config.yaml
n_layer: 14
d_model: 224
n_head: 4
n_kv_head: 4
head_dim: 64
d_mlp: 896
vocab_size: 7886
activation: "tanh_gelu"
norm: "layernorm"
norm_place: "pre"
norm_eps: 1e-05
positions: "rope"
rope_base: 10000.0
rope_fraction: 0.5
qk_norm: false
attn_scale: 0.125
bias: "none"
tie_embeddings: false
parallel_block: true
init: "trunc"
init_std_qkv: 0.0698
init_std_o: 0.0
init_std_up: 0.0698
init_std_down: 0.0
optimizer: "muon_variant"
lr: 0.00466
beta1: 0.95
weight_decay: 0.061
lr_head: 0.00673
warmup_steps: 200
schedule: "wsd"
decay_fraction: 0.85
decay_shape: "linear"
final_lr_fraction: 0.0
batch_tokens: 65536
seq_len: 256
doc_mask: true
train_tokens: 282800000
steps: 4316
dataset: "wikipedia_en"
MLP neurons of a small language model. Each row is named by its layer, matrix (up: input weights) and neuron, and shows model dimensions 0-223. Each number is 128 + 32 x the weight over its row's rms, rounded and kept within 0 to 255. Numbers have three digits each.
After each neuron's rows, "fires on" lists the tokens most often at its 100 highest values on Wikipedia text that the model never trained on.

L3.up411:101147152116143113176146157094069135170155126144083164110149123139100085097164072142150109137096151210104150180135130088133145152100118147163095090197202165179094172097069153082123117117156129115084153132121126115141119130105156139123151145152084077130122139097080129079133108092127159085188173167120066168079200167122087111138146131154112136107131106144172132111160117157115112038100168118095088165176142112137146121129129137046126180179162151110137139081134133115200104125133128056103124097117137139162111105134122115129129101133186074154109099142100121195142196110154176152101111108130119089073118128095095134133180156157101125128141186145165102115112043101093085122082
fires on: "o", "ot", "el", "ose", "-", "y"

L3.up777:138115156139170135154101107100131127154133124210113178101080124076179220140097078131142108125177126168141155170086142115154121133138083133089133157139117104116123134064128126110159141135101079189159104126131122101149137181134099144158137121132103122073148121083152132106135123156060142118132194090113122082141176191076140167096125132141144157121121168089151119204136104176114156092080105083084079041115120070094086164087157118152138128065103139146119099194096175159097108157118127117110063119158120148146141135133130166117102068174105121086161108107162134105118198130151128161118084152111143129156117177104154095086089124082164183123140089197107196118161122111108152099179
fires on: "0", "9", "8", " when"

L6.up161:184154076121165147089109121109202156113186149130071110149160073093177100111116132108126143168135123134136138174173097197109151170084107118105090118135188077097071109100196193119097122151184086161108152130171122103158118135099165178106066064173112115181114154167126127110124121079166137152057094088145103137160112105120121122185117100091142129173118119126147147135194212079087129113135105098116116167115177140110122092139131176102105116139108191146164168122155141126129148133135145162152047131119084097075141111130116142067123113193138106048076113123106110130153101157141155136180205155126107095082142132148078097149114135097134122107110116119117115138145114106161177127118
fires on: " |", " in", ":", " Tr"

L3.up701:138173063117166146136124078112161102093159093143154155120136196063111086103160141114104126134070141118105137096116133170148191138198059160133138138114227157134044167128148071116181109110113150091094106077128129097126093142122182145037138127123117091080113104143132150111110132121157142153129131165054163157133141142106107163106149157119152106155134164119152115107115136158192080151168121157119080113161071165116134066150159100124158098174171165127158122150161132187147172106158054097147151096103115175144091112107135168193116071114096087142154123111159135098115093130075117091123132120123163110117145187152167151122065147114204096120139142089129109163121099103151156110143
fires on: "j", "h", "v", "em", "ll", "2"

L3.up709:105121141092187165148139111091163152108153104162182072134118078133153118221203163099102098143180109160024116106127112132163184091127140102187099095121123101123119203108116165132128214125151056060110188127099094118155105125119171117084169109122114107123146179113104112127120199193121087175077096145163089102109104164147158136153114080146089194124123148114124077140077141107153116148136114068132125135102118148096106108108147129095117092118114127102107062142166144135128149142117121083133123138158143102147105172109163118153073120089106170158162106145127073135156162121138174125111111188068162150087104134110130100139160116085166175070169119104121160117135117096153149112107
fires on: "1", "2", "9", "4", "6"

L3.up668:106109193109059138091183136118160083131160124124124123195105091088148126168158096147084175124142083171144158079166164092109154078132123139088137134142102147158108111149075145126182159088136144103167123066125086163120171044116135102088105159088074163112161117123097131131135193148165121091145152156093147123062158186117143120130122183122135190131108172081113192123138141169125113153189096110138197128182196171091130158055142121146121150153137150068105109157152106185145103116096115110149132128097170171106084141156152112177105133094115183088160110137057112157135059153183112113142077103090116104098134117127175156150137122117115160094116106098111113148179107113155118119103
fires on: "0", "at", " ", "ak", " The"

L5.up451:136133131146103134114085105112142085126127128116124154142066164069156127143067078109096131178122139065037097172088161084192095089143163126125126189175162148158125076116096077152074138113150131109181138184129119102109123183117085154192083172134107080108143112126109048127142144080140178160150123123138134120108115145127093127107125133088128121086149078136126112148117134139101181127109156179108123161113112116075102141091095149104130214122208108101062144179089136125165111143140104088118214193166149155104120127101185091099114153138155162137110079125146126179173109160131142122174175107109124109120128093152120119157120166152170129187108154179071168154119129129093149138167
fires on: "2", "6", "7", "0", "9"

L10.up189:155146142188100080128129075089116072084120136127169118182172084085139114119141163141124176132120073171138078107103129108119149118097178143124155118128150142118130119130175130168141097104142103130186093108098127126140152054119124089171167164106109087131117136210115093168115072088134032107181072129161140079126133127107073155165115102120115162118102197113132152103150177158119128144138104126106165084150191109162140116117023121076135147175056143052164138125110084182134115062155085113138141194111158107097116123141139153144115160139140161197098217118093112172132161139072119152135136138142165148119190115146177125138143110126172094144131161132131122133147132106110148144122
fires on: " ", " N", " M", "0", " stat", " n"

L4.up320:117129129151153146105087159100077147161174127138150169136120154112074151133145081155167158128149157145108127137247074139094110102112105118143214122134106125168124094142140122058085073091188143129115120143090122147153098134160126178075098094116116124114108126091147094039128044128138074149116189078163138134136167181126111129148090080100088125163149099151165153136131091125128094122117104098061098104141127102171137146116136152067120171096122098180144129174181195110144137158159115160127136128144155144099112089190093152189144075076157112094135155122129145143167181106137144095191088089156136093169127119113132096127091114072084157098132091057135117149108107123133145132175
fires on: "0", "2", " /", " number", "r", "K"

L5.up729:076161145062089135086104132124123134125183100156162087117101089157126143107135139116105107114082101128086108086107118147146151102092113152096147133175109124208114239083113161103160124196136133133151169151108066111196094097109093134147121128113134150116159147149134097144092156205094194114190184097140153109110108134175130140168132124117118174174133161098181101134146133158204152094118108096146167137119156151097135097130132095162111130192130102114117132113154143107125070124071104111126100155166184155171147132118114102134114146141125111158167080124156101042130158135166168147156120154112148040135140094095137109097112133156113127062138068098179140119158054067132083087147
fires on: "7", "1", "2", ",", "8", "6"

L3.up10:095178096109125130129181109084139125102145111136130059134181180110197114100147139125157076172200102102082153176105142155147163153140135109140132115164063118196095148203118181109106126085107132134141185144105112133114162135190129090120120122184102060100141101123171089129156118129148185141099123156062103155191077121078078132116166172182106155092147116163143108144180085196104137120082085104141125111125104100138126164104108085086172152133147125105126105120125158121088078098130149079062131136139116127142111174152162208115118138098128098094105123116174144095149177112152160108120091101162132078132095123141143166132121092105127135119169110156123118092072063186102110200166
fires on: "2", "1", " "

L3.up596:125125140086204136149116120091178155107192117180110146123123120115172100141154134109159123130174118188137066180096092174091129157147119076093098099140045171119087110141106106108110126092135134171148109100145077153095159178174141145128142128098078147152142139149172140136135133078133048149106156152120097068142059127130139121078084167148067201121057157141144109123156099129110129114100089110133093154114086137147101121154110102143159135084108137129227122104109136151066117156133124155113116176147156083073142171067178124097166108131141079121135125092160172100086157155138125201090088135162154099166144113166147158150140181133082126172179092170106139097128103154165119155086
fires on: "7", "3", "9", "0", "8", "2"

L7.up373:170094078091099131163097144085123102127132152138165134071162147111181102065132108140103150129123144109109144118147146193115176095141146120087085122127131125099121090102102088113150130130100046096137150090082111094146106160162098176102119069094174160122157163094124095145096180121155159159135153148156133114110146132075144119130097125126088106123158144100152076118091146135162132209212112073188116108093152123077207150186058052201126133148156146108153206116119166137117091118101111184141088078097147125193120128095079199098138073119157139142139131131110154135165137127080087089115119177091112140108154163158113131129186145149188099084141125149123113128108149160155081130123
fires on: " by", ",", " in", " and", " for"

L10.up852:090097077141120116142161181097191150095177102122168141091132087094120247141094154168089123137141105143108115119162163152065147121124130126090109151123182118146068147126092124167130132165075142125111159127136083103112123126099185083092128115080121126117168182151133145239110133130095140164138111127110141128147101119117118157105125080110109115181091166079169151161130190113138147128149068147180198128137120137122124110189053105139127141122155092129134159121091120101054136131144080101160154103122111132189111088143061098116070113172126115161088128140186091110091129107101103191183138172120141154103149124136090092122141154155174158078186111185114123108102112129192111120124
fires on: " and", " in", " of", "S", ",", " to"

L10.up334:116149116138120066144087108003144114157116119152097153187099086162144131152099123143126127106162111105131176145150147088135088122107161138142075109110127123115145198178127080110186170099097124155170123098118162115132157102109108159106106148163151163111113112117129055102166149139084120113170092184189141127080109066144135038111110130115117090129123069088135084159141130128108115111091103118116189145162138113120156157076079125149135093080209089166123096170165144117116118165119151083102139197097147138102126126067132124155184112075151175134131171132086167174192101172115147144191172098168109160122114119133127140151163122152123105097099086165179129175171169101113143095109
fires on: ".", " ", " Sm"

L6.up51:138140115140173141150083129053059173128157106144118156113120173139128094128150073141118109154132168149123178105133081133138108056117131117090161170131164064114099168077104143067145094143132122118200127161060131149169135109103135062187135083144162111038109142219149118116132153114151087171132126121139134148102237114091138164091122137169188130112112093125144152088155134181128136145105160119131111150091148136179083138101127120168128147060180079149084144180164164053116140098162079169109155114109122158137073165144114108155169106108118151113123115170100111153084143111098158079075129102106122142117150152103134157169120115157147172135149081147155069150140163157128113158139
fires on: "-", ",", " ("

L4.up204:138139102083101120155135118070153162151085118128150157206105141106182120132122118145122130117160098097104137155120128139058094121121080118128116048146102114147068113199102191114117119099083146113138135178093145099112138136091133057122198075185134119112102126159192106109139106105080085162138164128128097129142099141102176071124077107102168128170123136110185113197153084207133097150158081111129095132095175097122164123145140115172142126123150092055134108168153126145162134163104139124106117143116189077061145197092129098124082164139113121120187162149194198125084137155159086146136113154132149111167122124167135164108116074120121109139184137170110131171169138090152110152076
fires on: " ", " (", "-", " or", "ly", "1"

L10.up794:162147168175223062087131092136165116102153103157120099107177187145120103096090093159148089121063116149089155052108106141100131098151107053081149081131132151089112151107132175121124148099122126159134156116117158189127167142074181120147110120118130109144159100176135095138182103174160181172160172123145135066097126124045122178174101137114088104070137143154148159143084093100116124116116095134044157117086140096150102094124137126106128086102081165103121134154178187106086110132123093141119135157139097154193134098090134181124068190142100142152118073097164164100087111098192156105111116154164174109103135127118120114168151139115105140150142157147119119090156129084092131178149
fires on: "0", "2", "1", "5", " United"

L5.up436:132084092124166182139122124169144191148130157119152111157078131174175062153111112167102055165161211186096084184100133158141119158105119163150154175078129140157076134123167131132158140120180136101136168134114146135142072079130146082072161115098138120103132175131098083153132055169134132122111051166150083150121100176145118146119152164093191130144083089099138097131164162123170125192137105056141195124112083090077149119123112084126106159103157121116211096115204099114131118093106119118089133116122060118143079088063123106169144118129130145128076135150142120121162164129141149118088194190125140101155134118136099111107104141171074136140133140117106080109131131129119126129171
fires on: " |", ":", " in", "2", "3"

L7.up793:133186128120148077100105159110213133100173138155199130157125105178137108123181137078146152141173126165077139134090172134133181163106164089043103091095150092084118098130124127128142067105122085172112149114110108157103156134138094125151100115140112162109155075153152170086125159160103143127110074161144149129144087166053128126128139080135122121075160193167066090185120185103160068126143100056114127096111109096115148072110116180126103149182142155130178170124145128135096132106157135180121115180209146135168113104095121151111162119080118165132121166143152174107149039104114112099139132153123068094101145160119075139110095104123119117094117106152173136183107114164145139129070
fires on: "1", " career", "ian", " after"

L5.up507:088166122109145102152155122108135139130173160132109134204088098076150089082110121081063155106127117149099105068083098131144152160052170094105134146151074151138129120143091146145143172077113096151162110144109114154123131122107145147169118163138096083107141145152053111128155143120144142167108135177154130174131155143184126085161123146134168147098165113123127147120108102136091135142166217095178121170172186161120156183125138151144069140162152131095087073159131138120110179139110115125100091086168162141156170085132180192225119086085090081114099109092104134188147157110161102148083137098110123056147149124186133133118161134059123131113123154153088083133087143093062167110087
fires on: "b", "f", "ob", "op", "ib", " "

L7.up596:103125181165072117135104147109077158132152106145139164150152089110149166113107194104119063188077099107170104163114115082198113133108142055114116164165151111164118140145138081106131097155094151125160128115141228105156146140168124075159145130120206123144151090055111142117120123113133133101156083173166102126112096109118094116139163127161191106097106110136077143118177144158103116126153100096096157130113121115118119129114078125169153102120161101147121115081153144086175126179106124124097144156080181147194112180044107143145171079155135202139100165170145168173115125187043123143125183093120104099143082109107141152169164142130122123134129088133077174147155107140150149196109
fires on: " ", "-"

L7.up880:153122164160155143129110129134127083166107183152116126152114068126107119169129143145132154167132132142176087134171128110062172091138112098196070134113137128191152159166085054094130139147116119162119137094085071157129145144138157127111077132130092136112127099112129143093129133109100132166122189170125144120137141140144135167158088173118208134129117112122089132140124159136155121118140068162065102143111103123101099148145199095157146128136141158108087136134168107113179080110144137184085147134162081154202114131127080131136170149115148078062128087155086085121198175154163136103115125169023104106122098149143167147202131190101106057111137107071125118072192072135163133131079
fires on: " The", " A", " ", " No", "'t"

L4.up389:142149166095125067098096101120090140095130126089107123143125087143100119121080157117163031080107158135098103114112130131160193103146129222093148122145094140131105138132132162123114104116143117137130114126165142074101108175127098164103146160100156153092135094147109103125121104074068117153090141157155133133132091104160134133128165185188102129114115142146099130139104138145125133156117110095122086135158159130078116107094163063133127176146094170127065067102140145121052140122153082182174134125112137191109179176125123174163083153143105079124092107129206135161110131157129179101115093151148087203101091159101098179117114234142102189124146126184115111147197128126117173190076
fires on: " |", " "

L5.up67:092110084066120085112072149144148097116066114156181097118157118121164178089117135083131120115159144096143099141141150114084163174083166064132130104090105099155122151106130136126077126129065178129137087126134121132130143126145142102148196094162109199130112162162082100089135139095194057074204151161144184138162119134079100156136164138144053095129120104125127154208114184157102040134116079123085110126132138137140123129159177150114080149148138115103173127150120097094123060148151149078156100167163110131126150145062135118173115137166128096149111191164141125125156114143134156157149107089140138156187196167160115086082136139141138068134159123128090141157139126066130111178091
fires on: " ", " there", " There", " year", "1", "2"

L6.up706:107080101182112101117134122134140087115143134068145095126136163100136089155110079175091164152100155144068084121100113046165188112182153157106147068143159115125110100117110088070108091153109129084154127124123130094170116161152163113161104110108091113129117107125134130094139108163171203201142105140130123134116176155108126153126128041137074177186149133105105114116122095115149133119148115169131161122104096166112141121110085153102095195117157104142072151118121110170199189143169159085179157124064118165139141184035172101143124149121175123158150137110056138110109080095126121148148139138109192138108084121156171198164091144074207102093127135118129135126140149084126110142108
fires on: "2", "v", "0", "g", "am", "ad"

L7.up14:088080068129124149155113169159148096152116178171111131140119117091180128116141134185158146067093131131089135118082134192189136052146115142100109204097094102142094068105096111153102086112138080103152110108161051063152142135170132119105168116132145133099159145115133086137146160082117110077106129139133168081140165139076102072082096111169152092126121129170125073135179114160115099158157134077160140098178137090107143141086157125155137104138145107083148043116156114186135110169139148145156135076090100116132094166081161144182138124110162140097143175152109128185149150100197108154157158137147198104145134159119101164102142096142106093139139114086206124096122192107170130095162
fires on: ",", " in", " ", " and", " comp"

L8.up709:170133155073068203123130170136126147151141091109086189184171070123098120112135113141170157118158135129150158115159161100111112092104094124145124154126155170151160128112161135090135167118192136101105094134155122171133129137085167084145131162129130129086168074110143145048116073140104070164096167119103111126160120106119138130147068165136146137148063089111126138052118138109152148109160104061105146137179114118170093151122103141138141095097080199114102147140149098114156112119106111196149147112081095174093169111113067113167118112090131159138090154068134116139137098142174104136211082086140132155170159145183142100166045184148148168170137066139153102124119100055140096164125
fires on: " Ch", " Best", " V", "standing", " inv", "Ch"

L8.up423:071103166138146069191108132090049146119161083085150143172129106146115075158112144065143124150138103161109104157115140127189099114127085079154174112082117118195138158104108092064130158173153041141111084065143162098155150131175119103184095146101122099101149115131066140088148108127130189151153129145132145153172096117177137114121066148113196127130175073166114151145118164171094145130161202068088123152152107135111131104108150162168120132141125135122146103103157105148111138121125073087082143122111150084133126131123188158162204054116119111096168098092158166144135128159112138151136154150130152130187112132100073106142061105109133124125105131127154136151210156103159137170169
fires on: " ", "f", " F", " f"

L5.up765:108133124124098095136110148059106078119071146202104132186110152104165124107082131131165148128122087123163084115052123160099060122094157128144188142084090193109153082131094158079147116145124142137160140123103134102146147177059127106141194200221118110044163139104121087135120170092119107138120119076143168144109159145087140119050124132102106156112160125139175142167083127137113208164090109130103094152118127103079091170131206104171098087118139169120121141158112137110143121139098148173101111155111138164078135155081093140138075163139129119105121117164147129130115173134118156070138136162166129069174137104094147115139132157100165214138128080135141088106135119097076123127106
fires on: " (", " or"

L7.up374:135128145092172148095150185109170124121148148165071121147127151077119127131177168150098130201100143137138105054117066088112174100100169094124124150169161124131101036050101113153165106126125146124091126088153144131160171220119155073143185148154088182116165137149190147092114081109126082118060168108155129109157164110145112158214120138153169103108133108128154144122084115110122154080143128101080068163154090138161114181140125112131125113073078104139139149101148131151136040079126126115127082138143079173130102079117146098107139166145147093151166160152142091170144130143127103108119145156105103077123130169147089128119117105136172113129133062134099095109112119082217121155133
fires on: " Ch", "é", "Ch", " R", " led", " went"

L7.up819:148112118118135120094146168096215125044097127110166158125154136158117066156136151152159104117142094109093159135128073129137165173157084114105134172130122144135157152173095122078153133125166107129160163090157043133114178076122103171160076102109144091107084129165111089155111141078154160110144145064118201136163169104111081137154108161137111157142130135092134088127135112158130109145177205178154108158153123117147146163075152110150123138094119173103122064084219104201157078159099071087104138123096119141139113182155160131192145076114136106088113121090120095095125118079110117109168082107107083105163093151137186149097093129167173130100140158091087123146080155088114161113143
fires on: "0", "v", "-", "c", " "

L8.up411:096133080201146150142198122163088157164116108158097105155106111122133142138111142104134152146126188123138136102145128157104105136156175120121148080080033095141103183207124121059129143160126147147093129127120177160134159118079144110194108076135156118173159131106162102122139096183089116129163101102120126132158114100158135168106143090098157105133133135108129125089048107113115100141113057106148131106122124084211119143147103161084077095136167169101179114081122117133103160069143095099131115116071165177090134131077078131095148118129176175096165108131139126140206123175151168133109101208103103168101093127162169081141175078169155137121114169118115126140183112173116198129113
fires on: " D", " d", "ad"

L5.up736:099123133138123155170057134096094133077091109132128078097117172109069135081151096110151123095083166107121186121125086127141157139155052103082137090156095179168122143164123102086054116094170158065140085160109154124165157182112117113163140150121125153127121101102104104106094148127185103149130119196147098132131114147130072135104145115141111100149136125184123097107121160124121054100142173174084146160191137173125166196119091136106075118113119110140082126133188125120167136117070165161159125123156154202103101171144097135157183174130163084094131100071139141100176214114123142049077141166158105157149154127125121079136209112110139144111193149156119113129117164120139127098137
fires on: " ", "-", "0", "2"

L10.up506:131176103134129089167139151139132153133136057196183138158102141082139190094145170163138084117071097075090114123093171152153053165129158134166121087116126109175116130105109106150153138095103159156116130071098117160087128105094125089114145112130118170099140111127165099057120147132108105114141177144068145174109147099117121088102178150124120129154112127140093173134134124120169194107138082103079121159168123086170131116094148098144110104132127123143122095114075141126140176160097141166082117199115164193158155106067152148090110098103205138112143110080167166078179144123112158082095168152094136155159135065129113072155071144123130207183141112127096068073121140157083176168121
fires on: " ", "c", " G", "-", "1"

L6.up94:123097146120111159122121077123119102067103101059161107164114119076096132198122100133120214129158186110127112161081159140127157142154122123105136129130114138194118133188113121143144159084147128105178197147166138145140136100132148152132114154178082136102151099131124092067102151167170102201149085141187175098112120108110070132151138098112124107194125078130135121127130120109132103109125135120089134135171229099150166070052107141158162176190172108158114129155176062100099122095123173132140141105154154131106177068067135131091145133122130107096105070123091136086174102058128113155165103165130130177161159160179144120087088133088117147066111122155161130109150103135073100136117
fires on: "2", " ", "0", " (", ".", "4"

L7.up424:089126144171141180117131150104165209142131162168132082107101194112129144141093115086138099134129177102105078142128140073099179136125122146171130146051128166194116168136082144098127121132075042125141133182169120105079067166150125155141157130109089133071140185077108070144110139108177134072128132117106105086142161171083119157123078109118196167134187168139109170156140094192142094124094140128141126058101086116116122061086101192180094117153093145129160183137137115121104109151144105133131105105158135092185078068080156161149108098195084108109136117137165095106155154125148140169122093113164124133132179104150120082133096125164143154179178110111127131092126152129138115134145
fires on: "5", "4", "9", "6", "0"

L5.up819:165137145149147108162130148150133137132117137128154107145115185106121115195151084122124134147152158145082166155146184132124161102096104152155146158137155136139104112094169088066040170114107111116140196121066125084153117164052148120114080127084093104047165123096125153165152094155156131133138147127142148137157112172130190142069122112136135173175150087070077093128146083145073147114145104102132085188091108111099116153116118086119088180175123123075085162119077121102109087196138149129193081133163103184086087108122123123130108146168135100169099164150113146159105088110204132061134088138073172150123191124135093105153162099109144091136146173127086175164145136110158076157112
fires on: "1", "6", "0", "2", "4", "9"

L10.up168:095147082088053140140116148220118112154142132076176105138171052084119223110127103103089112171130140149101158121102143148093163136126092117107129145206152114139155156105109096153197126134134074131127145077193088162116116150097098116115118081119123117129124109196131070156100101101159145133174156132127075174179080094120118080121106046147098107128108162079170072118134142155154124146200172160165143121128082078151121138155127123105131108128122134134130199100121121151165120074199153161175157157118129071146113149069090181151072133085114125101133184137155119122135142149059134123122152097174143089087152125131119112122153122097152148117166122115195095105127119136095147145144
fires on: " /", " –", " in", " and", " played"

L6.up885:117196119110132168109124128101124133139141126147177124076098152125160137132115107130148158189146094187145142147135076160122151115080134080057127133165105104157117149072141108154120113139087168082173132159052148081061168176171131148126062128139126149103151107117132123128157097158101120135099098160110115121159122172148125132088170037079112140162163150066130134178123094112077124183126100064161149069101079162093115123153175143141139113125133158120105071116182126215124069098082148149126102101113132148189142156085164137146119109128108146132129173127154196102127153195150074185135143166128138164166128115135111115140061129107045142136136190111073090138136101111113146115174
fires on: "9", " –", "d", " of", "old", "8"

L6.up648:085133168152114117201114168174136094128131135119139203139081176096146109136154127066115139116112172078070027138145090155091120216107101166154169189161127162164136072155115125159104142117176123153118161107147117104081140132107120203138121093171161107120098093078101155180078114117129157145097152132144134115131123103137117159173161056200154145200112107100089115130117100119137084138175107127112110129101122109170135125152114118143147127161103140129138181153160163121129119119131095114109140164097140137112069129113119221113123129129091153079158141070106050151154157074117211123140094107118092106134135160135104090096102097155129117050131076110177105121105110121089138177147
fires on: "0", " km", " /", " m", " population", "L"

L7.up488:074153082180123124091111156118139177064107155126126142114171140105255129137057122158147140107109131111138116154135134126180116059113155152137135101163095111142145106132139103151176121087151111144102137100148102085148082111125091101144133148111186138086100134162112166118154072167111122127134075136105150128085144143137108160074127115174120115131154133090197151093113162153187029152102139133150110118048083095133157163137096048157155147141082128110117080180119134087105138160100055146136143119172111130118101160086141081134109140137071123134167138190139087130058094098177099100131122135112189133146167150150131159135076102177140152111124126131164127132143167122135119098177
fires on: ",", " and", " most"

L3.up336:110103189135121111134112095165162208129169143127087119103149102078116156175125118134072083194154095098060116095158136071128140121127154164117131164142138138139100097173099065093119168173140139123128094086124188097147143113148121133157180132067105119106100149155138138109085210127153166128161154164171097144106120139163121039123167126172140184064093085125131160082137143122060105148155085090116141086137193084138094103123147120112137079132114121134095150115114084181160134086124118121102158129200134146135089128140113095094150136188053151121112144136127106130178173164190157150084149056170152109111099144115178102095156171158138138139140129128147055109145140129197144153109
fires on: "it", "id", "-", "ing", "ic"

L6.up625:113135143111138170115155098089131144078179159110080108084100150140097127138117158087070112159140135089094144087192129140079124076150122133087159194130142117205178157173119104071143111181130120129153160114146153116142113148110123093086137088057119059111122124106146094167171145116160153136121145150108108151139196159156160119130153123145217126117129116115097129124147111092147091137160114117105078167107195122153100179161142147138083121124100065126085083168158129126124147148073112138118088167150187140152090105146068157124128099062078135115112163130160138068163219138113114103155106097068161120122151146146183126149046155134160185128129043157140131075114171163137138154124
fires on: "-", "á"

L6.up891:142106154177106123119145214119161180091173139153099140160096123134129137091116124121068152195147180019122157112009173167056112093090137182131139101079178151171129140097091140105145099080109157127068132181128156115100157141132096094128111104090124155116119146184192100128145153159099167120133162077140168086168121109130144145148143137136121122166159159097131142101145101173141198110136164154120144105119118124114176085129123069103116121073119181113125099116124144175164139137101163112168121184096093120106123107116133094079146126083172045116199097084143146080146166122145132135151128121100132127119144133135159082098169157155205119155107083139127097114154107138130124144162
fires on: "1", "th", " the", " to", "c", "é"

L10.up800:110095111167066148128148052115114121106115149243129162179137118099133142131115086141163068088106118166122108143151108165090092137118162132185137121091161132138113155100127121096160137091103067155102146114098140176077130069112089162119126058108117099103160123135138125098118110208121111157157123142136104050106121141174089129178105137141147108104147121179115205133117160146123144126196072110156125106007167110116093145069067073160139131120130143161121141118149145156165151153170105122124180162143181162108160111108062158142112132056123117125136170121129136140136129139116131142147144178123123171051120084147156148150164128181143109187144174119076137118138111148092170134104
fires on: " N", " l", " gl", " n", " Gl"

L3.up874:147104109144165146123178206075119101138068105090137153128125119132097159118126119173160134071110106181094131164064129129136128115156102134151139109176124105082116173195134117138131120167117135142106143167102097088101132131094112125156124120135159149135149149093117048113113107188097177090190187186122160180115166155157151090115206088134104122114107067176108125140104132139105102067119122016129160163148149166123119098084161090106085118128084099109165119136124108192094147114092127117135069079094118162149082152153066140192171108093131104122130071151056078167112141143125131117189128138162151090100132175153093160105118167062121133143144152140143139152187103116159139149104
fires on: "y", "-", "um", ":"

L10.up308:178129127109161105188148147120172120104130183119087070148107030093173105118079140103150104156110124164152068087122150152131126099130159117084125144106152139118159120132094147161141128130136127124202116142081127093095129123136206105156137155126127069123118067136110147137146128233114153128167130151099097107096115104138151106112130139097140173156151176135124179089083072082114104157125128126169144138111169080162091145107166142108120135118155165130116149098142099123181134099161126063146175108055096175140147185094100137180133125123158157125115161138122167179100125124225142121155112183142152143114103027163116109178158087162112114113105133109087113091140107149137223070108
fires on: " D", "B", "D", " st", "y", " b"

L7.up658:153114078078160089134100099113179188132106159093131166141101115142186147127140144107147135118120142144147090140096156153149176132106164151102154124131127044150110102107164119100170099126153162114098156105137062130154173127224106096090135065152100168152214151111139068134067095115120130081152205159164168121130123126150111119158119099132140149182108110075164126157198143074099094129137154142170106121142130131111132124107127123139104167141059152111161114115159149078172085053108142171203104069136138117128119124099203097074079143130118189128127070090140154086140112093163074146106145132080076107088106139155113101157148131122135106109121174089110129090157095130100134153063
fires on: ":", "from", " |", " a", "."

L3.up552:158159101122092136125083092123122165075152044146124154181165076102108156077131148180124113108137131136137147084031154104156137173087120186174131186127153100080182168132112094140112094147132149075106115143079111114127128123118062123103112091120135138156169129175063058123170048107115119134146121097161103163143120075175167109128114144169130156114127114161135098130170153166115108108121025109125201162181121089116126133148117102114152118181082152138187126099121112114111165106160138135145136130150106174107084201126114179189176134157124062105089188122126134143088122132087144110117133112149127194118095119102114134140148154079102158176122116178133081154121172100120159126117
fires on: " |", "it", " ", "om", "o", "m"

L6.up518:147114135153123147109122187119120199120132120179178101193100154128105140185126115143126179085096119115088186116135142078109119115087132129150172176114132158130095137108171090126146122091117065140101124080128147166208164136114098116137107160118139125121136160119083145075229124139083149167126162105159098130168119132141145159159157113024064093139144151154136171114112152183108093157087142120150119097134105094159052234132116129101165077056109193137135144146155119106097124132154108105127174153140140161142080111149104088131170137140135118108129140146174107133135116127105105109117163118155147074122162093115084080115171088103165147080068079130091146154140063078099111171101
fires on: "5", "3", "0", "1", "2", "′"

L6.up342:091130187190130161118114113145081084172159125128132101114132171097137069122125156197162091171104144122102095118134136137140133123128086078126108136082169146154172090100112163153138070134095111176148109104122153140163080109204166083143136115079081133122114102165113086113186104159172170114129184109092106160122122146072142112166171154125186118139079092123205122168176122081165133140084154150084132087140124118107121118134125051098095126054106150117211180110171136142066134096156141135133141138143154154188169170062149121070145134193164147131137180111175143183150138129170170144142150161128110128112085108134143098102128131124075165108154124084118086157103073085131151153118
fires on: "1", "2", "3", " May", " C", " K"